python train.py --intermediate_size=192 --init_std_down=0.0684 --weight_decay=0.0 --lr_head=0.00519 --schedule="wsd" --decay_shape="linear" --train_tokens=112500000 --dataset="wikipedia_en"
MLP neurons of a small language model. Each row is named by its layer, matrix (down: output weights) and neuron, and shows model dimensions 64-191. Each number is 128 + 24 x the weight over its row's rms, rounded and kept within 0 to 255. Numbers have three digits each. A neuron's up and down rows have the sign that makes its largest values positive.
Before each neuron's rows is what it responds to, as a language model described it from the Wikipedia text at the highest values.

Verb after sentence subject
L10.down184:160101098154116109156123116117124125116117126117133148160138096145132174128139101141152115088117156117126106117134132120115172126166124165130099151135161099126133094164128086113114118139132121115123125151107132141116100120102123164131130127137103119121108101124117104103159108130104132146155075153138126117105158114160146164130129082137116109084125101162164080092156107136119141152107

Year digit middles
L5.down161:131148127132116168114138163139154112154124106171150158111151122117141152162140119117115134119122152102105112107161149155064076124120131132128145119154137152198176089106154111123138156124160129116171154079162123167155119077165169106116149131108120115160143164103134077157170158133097127089110135091145163138147080152147154139128112143074090106121095137122129125137096140159116131112155

Mid-word completions of common words
L9.down39:137105139100136112125148116147142126093140159145151114143146142076120113100116130130089146156111090099123133110134110086100131087139113114103136166126103094127109086089128110098099102099133120111126123093124140093108146133125128150112113091143145112142152114085097143145129129165192107115142139107085079125133138134130099124116106139137159088156149126111109125101149125103103144138115

Word-completing suffix pieces
L5.down41:130124101085126112145095155116114143121136109142117135126152124130124149112143125153119114102130084121143102109121128151167112186114134126150139150174163140107116106081124075127104107093113127128101184131118148116116105154150116145145135087081102095091123131166154122124089107126159117133114148174104160145138135124141137121126139161103114117108077135104141160188143141131125080126147

Word and sentence endings
L5.down130:159148092113120155106101144176125172144140113162113176108140139172163145113112115137099134163131107113111114123128145176101123066112156097127131171132117166075141102154151143110123113074102140155133112137179112180131153150126140130135159141087121101081120133147184099130134096083113114137097144130105143151127142061083121138169116146158124098108124136116151140119106139118143127088127

Section-break heading markers
L5.down25:163116140143139166133152126158105133136110125094087110149113139123147130112134106060096106138129138168121117136167114159133139097129136134056083151126148095114131111107127095153154092086132094142127072117124092100141143132126146111132159160104115128119111199124171101116121132144130144150136145106103166111145134086129128134120121165111138145107153135133134167137150120150138160142084

Mid-word subword continuations
L5.down83:119144137118138092092124146116085103118115163120108113117167137151121089101146148082103130161147135119089110163173123122130123102092150137134135095066129123154140157178104106124146156144132128145135118105121126118157125124130118106152122112101179147107127110126158111081109172119175173109104116112121147143144119174097108158115125152132100132140174157170168166130072160159143102096098

Passive "by" and mid-word fragments
L5.down115:110128122124181128120112120137154115125138104127109084128120128128125093118145089120147155116117137162140138118151139191130084179132185168133168138113125180146152141127147120138138155144143095112146162102100135155128119152113142125081090157143140151111122118113114165177135174105099175114157165098162148120111119114152126116096105124092131142108133145141108120177125132138100128115122

Mid-word fragments, common words
L9.down99:111117115133159126138138087163143098112144118136139139143107116084120133187168119120139092187131080141101113148104146094148108119144169155164136121112088115103112095104104127082106130083146134152128098103146156068109139151132134088152120101114146140114125129131141143151126152100118082163143145154139184132122134140134129112090115094123145151121146072096127134131151110117166144145100

Split-off initial vowels
L10.down11:182112139160095100107134122130124150099159101117076081130141151167124135071126137148121152125077151096131151121121119145147118097109138138104171115127110123132120175104139123128154134132108133163160089096104104115101114122110142116124128159131090093127155137142150129140112119126142121090159115167137163130186118150121190120096124161101116133125146118162105145097105178146116157161143

Mid-word subword fragments
L10.down130:125172128115140099153119108130067173105104113112108134128120129118140103112116132185077115093141102173115130207102120122157160096144095141144119145118101148107127129154125075110137154108141159144109129149142130140141122114168147151118111121146130108164152145108116136142127101153108119080102146108145121139149109071128100143128123159131150142158174124089117138118168160112155135130078

Blank lines and mid-word pieces
L9.down75:120146134156113181160134109134133158122157128117136157172109173118087111161140128088142108135093128138091147108121133122140098178143121144169144153168142128102166125141097119150121147106147083131081094143128161076162180128112151084093130146117112160147112137103154135121137118147097123170153168140132092132121148188132148093103123102130128092121127125112154143155129119170135119100121

Auxiliary before passive participle
L10.down108:116107129088091113114158133154144130143163138093103148092139110167144139126112150120114122136131098160148078117158137142117111166118177090126150108121078104125126149164135166102105106146157160133132139141131107135113129189077083139093113140107186168141162180144126113159164163116177119124133153132138159108122111120093103149155161123106111121133103155158122165114132089121104118090105

Pronoun it and word-piece continuations
L10.down59:111165109103122155107112132158160149135101122134137171121095161113096118157138130109140164076113122160111143104144149102156149112111165162097104131155144115113137110100158154141100127126087178147136147133136123117118126096131104111152128093106155125139086122105157140175135178136089138133059194122164113103104102142108131141137142114104139147103071131094140165137128095155180088121126

Sentence-final periods
L5.down18:100159120130183128126123163124111093098148127092075133123121137139135130122123122143146161113118124126101169157126095154110164094123129111157107154153136126147149156101094164125114126102143150099117132075094084142091163107135094119105145113114118150080075193151116125155170078142126122127123093138119102141113131147065144148114179152106121118117100104085144133134122113139085136147125

Ordinal and word-fragment endings
L9.down90:107086126141099098082137133129119168119170160137117129099117159160157143093110150115082200084146109131137124138094122123113127097139134124174169130119166139128150119133113136135138136116121166119125088153126147088134139103100154151103134143118118105139174112131140111124092107096127119121096110111128106124119120095154090120117136152092152122098088136116124138117201101100141139110100

Compass-word completion pieces
L10.down2:124090151151086149143122175157149135098157109144130138118124111113129131101090132133108116129101136119127128142131164142095103146102178126128132146121161099150126120137131121118114150138127153143142143162149161132166123177137138153146139125134185151148086128146063145128123054117115094135158065142130128134116131121096123142164094090104071095149164140113154112142155121159170123132153

Have/had/has word completion
L5.down61:113104155115118149145139153114112142132155129131085136129128090135110132151097121130118126138095112139163098091169127152104158118125157139112155171125142128120104146106171151086129139115129139113142125153127133128136115144111147143086100151082085150171137202147174162091155173136208152100098144108115079098126118147154117203135156131140150133118147166133108150102144123154118144117131

Mid-word subword fragments
L5.down21:117162094109076111105148120116118154137116135122128097134138105102164131153115094084140150113081137126117135124109118124127142123175159071109135154121131136157104133136120129128144108115096148102172109139173114160122139094116131096058107154152134133157110157165141114145087168124152132175120119134116170101108095153136151170124125117063120122142134179127128127129144120110130130125099

Split function-word endings
L9.down129:076097103133124162093114119118166156136155099100111098111146116127139137122123175084173132139128105116153099110116122132135112109144131120069114125098092091107112073134103186124127147125153105202135150159128105129131112117113095150096140110106080165100181133096125144132132136146120126135096124135093148127113129135124129145142125120163129152168128146124091117101123129129144121170092

Mid-word spelling fragments
L9.down149:116128118139139132107130100110140167136118125188119131113158114136128168079140147148121111148104150098104188112116161141081132091110103129122129148104131151106130107119152097120157144124137139109137109121158135174152124107113151118112144116118169129089165131108140165108094147106132107138152097118104157137129119098139159158140139134194099130145077140167121093062132118145118131126142

Completing short function words
L5.down144:128109155124060130141115161143154128137124139072112093101126141123133178142118134147119112123100150147149137149128108139148104145057155163096134126112145120148108139110115135102121134141100106166141094097145132159135100104138103131155118134097139109092145111123124123113087113149081157170129110165152126132151149091180119098114156126138155107100117125134113155091113117139136113157135

Main verb endings
L10.down104:108187103077127085115075129133130135108133167135121124101122143169127118146123117149083137115099133126115133092121115107143114143112149125141113108103110124150153089114095163130120108130093114161182156122138125099140135128158118118128132103109106086100113123118176096159124126165073145135091134132140117121101093099133142144158137151126134085129094126111145151136122161175135129166094

Boundaries and verb endings
L9.down127:140119112127157173124099135148089112147140094125153133094133127152142155163126103022153125129161132190131135121151142139137110142145125131132107156114081168123111127173115107106101162114108139139122069087131132111130130155129092127125117131178169142170120147099131170114154115123138139143115101122173095138137072126135165144080109131127108082150114167127130082115155151132095145111125

Headings and word-start fragments
L10.down144:115143128166139078151164116147088122116145093112131132146062104093133106107125141145107083126105142099139152117116118115136148125094113105135117124138122110109142102122135125131132114121127092117147108103113169127139167127116099126149137147113185099145168123155111072136148137115128149160098111142097165112145094116115148145107131136179085149155157109137102121125180132112128145152139

Word-internal "a" piece
L9.down22:141170158138099080110117136129145092093156116108097122148091137135102122149122108098150118103099116146148146149128137167151114103141107156105162149167138167134091113125141122132136139121103163138110124116127145146109139159101105150117131088119079154134099100129100138133156138098155148137129140133129149144082164110143123148132156145104144103159127101124129162131182127134109164071110

Mid-word fragment completion
L5.down91:138117126103172113175110148128133089109123139130146111120131105125147132129099108094121119181137126153122127117156145119144116133120135123133121146116123106097139108130138116091125145130115105130102114129187160125110139145075126153132119069143148183152151121152149128118152110117152117105115090201123153135148147160118111124145195127134081142162175198148140107109070133090103146118095

Sentence-initial subject pronouns
L5.down182:106137105129110124125141172112151160136137126096140124084133081087102116137160119129155160115165124131140162120163141163151074125103106126114095112142102086150107124075135147139119140156144179129145110150089106127078155124126134152146111145134156137143079145155111138152162127099115114103113140133082076130127128136118117153160125106107081121138138134119112182113135092134157110137132

Mid-word predictable fragments
L10.down19:116140124106160156121087150118147133143129151160141133136149104199135132130120105157151133138133112102129149106193099125123109167117104101102130086119145126134122159164112117130142095112155118148166128096173144146132155127108136120125146070138149113128113140175133130126103151119132108144102108097085131183145140139115132182142116107092115137116160159090142140194139152145122132136129

Mid-word fragments, short prepositions
L10.down166:135112156142163129125102115111087111126118144123131162140122103116154083130113137146127143089073146112129141157126105126162113128167158146116191183149125146114100133150162108095117097159139132100086074148111144156136151132159120134149152099132125146104127156125092155122141150149130121144084078130125100130088180124116094113147163111153168140100155077128165133122093130102151112157140

Mid-word completions, copula "is"
L5.down60:116135148074171136099099146166131126139152147135166131150142139113132132125115086126165126152112150142154157098138127140140110127127139182146101132093133129105146107121133193122130091142155094142117114140164105149129178097135113148115103155100152108148139165058150166105157121103137133097087144148111183107129142137126164211107129161149097118138105145129100115117099116153154165125133